{"num_key_value_heads": 1, "parallel_block": true, "optimizer": "muon", "learning_rate": 0.016, "lr_mult_o": 2.0, "lr_head": 0.00508, "warmup_steps": 200}
MLP neurons of a small language model. Each row is named by its layer, matrix (up: input weights; down: output weights) and neuron, and shows model dimensions 741-868. Each number is 500 + 25 x the weight over its row's rms, rounded and kept within 0 to 999. Numbers have three digits each.
Before each neuron's rows is what it responds to, as a language model described it from the Wikipedia text at the highest values.

Responds to: Digits inside numbers, especially the middle zero of round approximate counts (6000, 800, 300,000) and later decimal digits, plus empty table cells.
L2.up2580:512518477522519489518541498454492522509467516505519496457501510530509511510504456454503471518480492514468515502505479515492540486515526532502490494515533511481478526478468511481504508481491517528499490488542534500538517484533482510485496523477489480457500461453513494490525474528526529512520454451474532496518531482523478475468549508478529505506470524511505490511499446518481508477507
L2.down2580:486516503498573517504507476526496497511495492493468495501466469504438479464522457500501529503508478492524517468417484485516528479468527502528506477540508505542459468473478480501427537519504508505457477522514478443475512568519497432533520509514523462514470496523494505509471513510495533474495499516514492520510509505503491545506499487523520524523502525503466513503503517465483542504494

Responds to: Final or inner subword pieces completing a person's surname, mostly after a first name in tables, rosters or bios, e.g. Dix-on, Cars-ley, White-field.
L4.up2745:533510495506516464497499490499502485489494485547477521470522536503503472495475502482473490513508512516532482569518465542473478514479561518467496487510486498470460534527497532476500525477501480502514543522538486498501509536498470483484449481530541494511527465497460516525570517489492486506498498487522474516506562509498503481541486480521466484488513496472483468477547514504545526496527
L4.down2745:437493490539445471485484484509549522562520476543519503479491495477502543469520466493500480465516493459468528512499506516531474464535482507507550502561512475526505512483522460533531477488477487545495473505524491537512518471466481487492502540509482491450561480537508513493501525523499445526545494522502507525499506473468469509528493495534502473466495487498487478493502476543493415548475

Responds to: Inner or final word pieces of proper names, mostly surnames and place names in tables or lists, such as McCla-ry, Dun-gan-non, Thorn-ton.
L2.up236:484481539521491470520470505506460498495491458518526486479506471542503511500476522511494492496475498529482483485480505483512494476489465533465512479528523466521500536446497497502502450513496494512491510491489492494496530519531517477460509489482529480541541453540482489493455528491489507518500481463516498512498540549429501536494497534512518465515482507531487554499488520497478495532492
L2.down236:438542462508496458518515531475484528531499520508500510531489521489499471482470502501492520526471534467512545438463509528527477495565489519512516525473530454493475526502502501499491528496447503549511486490522498536482493520504525504505499493536519482557538501489495499553520504551565485488475501531516454469488511514502484464523489501556513480528482493458468432520534490505484546468545

Responds to: Final subword piece that completes a proper name, mostly people's first names, also places, as in Melis-sa, Robbi-e, Alban-y, Lincol-n.
L5.up1292:481507497493534499502514531481547538534484511486486463516491475487481497476500502495416509482518518479499474507444528517521469508490525473502514496516485484480479513518492518506508475476526507510509484512533500526497523504471534489505523479498554494486569465461483534457492505499483493482499541484495452483500522521490459536516525478493475509508502479494523469505534494524520529545520
L5.down1292:477495515472494506491513463512504517540502534531510520510514495476504518503507473524548562455470504509476490514525508505533521458513519509514500514511492494491509494464459511512539450507461513489477527504476494488465460515565502500517526514479540515525564491531530489484496514515476514494546493489542458526498531532479492493497557502521507510511479482507485481475503487556432496447496

Responds to: Final pieces of multi-token proper names, mostly person names in biographies and lists (Joaquín, Robbie, Samuel), plus connecting hyphens or dashes inside names (Angers–Loire, Austria-Hungary).
L4.up3496:477485517521506546501479506520477519513532509520530531524449474515517502547485501470473525505450528539500470505487497502523475459499503512484493491492481550508539496483493499505476528493547500478470481539486516518496507548547497466532520477498494523531487485529493462512489486539497474533470507547480493533491511514507490461490504501482554506517479504526483520526498493497507527475498
L4.down3496:496495457506484503558490512486529447495486501536499453540507472481474528484506515493489541482489505526517543541551506524488518548534466480482537515505491515507522465512487509507478443458504508518468493466457456521492535522511519500479492489495535495506512545532458479490523473476478524524514510502527454454471541483501490492517471483561522508543500491497512501496545552530507498524489

Responds to: Word-piece tokens that finish a partly spelled word, often suffixes such as provision-al, week-ly, sentence-d, Post-al, or a middle piece like decision-ma-king.
L4.up2064:493475527503504525523508497513485534491488492480493500518511533526464517536488491534504506536506483468509518494512485490535500548545499487525484503561509485497479502540526483528484528492511441427540533518467467506528518480517538486490466495483490544499518507507520492450484507477540471519499510518507520523513514510485496489511526467504523486516536490508518514471503482523527438486473
L4.down2064:505480509499490532486515504472495487522469504532500501533519492515498462524492480458466462493492525480495497474490495485487494534508496528512456540468485469447501501501512488483432480468527458512443521443499492495492526531508505481546494497477500450533521473499480492486510511506501480456513540516514535495460436474528514473492466479493456486495531490502492465500528506514519487502492

Responds to: Non-initial pieces inside a word or number, such as a second digit or inner subword: 5'0', 5'5'.3, Cap'it'án, Polit'bu'ro, Arm'istic'e.
L5.up1459:504516501507487506499464531486510500516462481490522529503472499502501499532529521524482524554509508491506459532492511491530483485493455505488508532513534484484457524523460526508467478560524489469512513475489534470485502491491509494470477487506506488537504504511522533471528488495556527454544481467548512546476492546490462505506507545542491437505494497492520502501522529521507474533519
L5.down1459:496516548515502515444483512505508506476471482528502484501521517473496539534505480483490549505458481504507487475511472479470481498515460476490480452480490466509533502503533500486523484481477531509506516506514520473490496520540494484525535510491492533471456474509510503475522490525488516531463534520497478483489511495483532481491470475531493488518493507508486518508489512511489470476502

Responds to: Word-piece tokens in the middle or at the end of personal and place names, mostly in credits, rosters and sports tables, e.g. Brom-ly, Cran-brook, Tobia-s.
L5.up1854:490462469519485485476468523534489489503511441493509491531539514516507505489487495490443546495516555482496488462538500505521515495484516482499488529482513475498424470472495481516512511556491486468508531535498466493462502531538481512482510479509506467511537474548468479472512520505520540534481521485485458489531487513480512535519496517512490491493518521475531507553506562500460522486497
L5.down1854:543522522522496498503516499506510502463505490521504494477475520498504498506503495490545497515503522497460482531469510498472496486500483483530484500503490505483538539534524500465519455457570519509512498503478484499500482500483554503511553494487482475509490453486522504485513534498517472471540562456521528512515551493549508475493489499490534563497502511501492525470490503525539465460489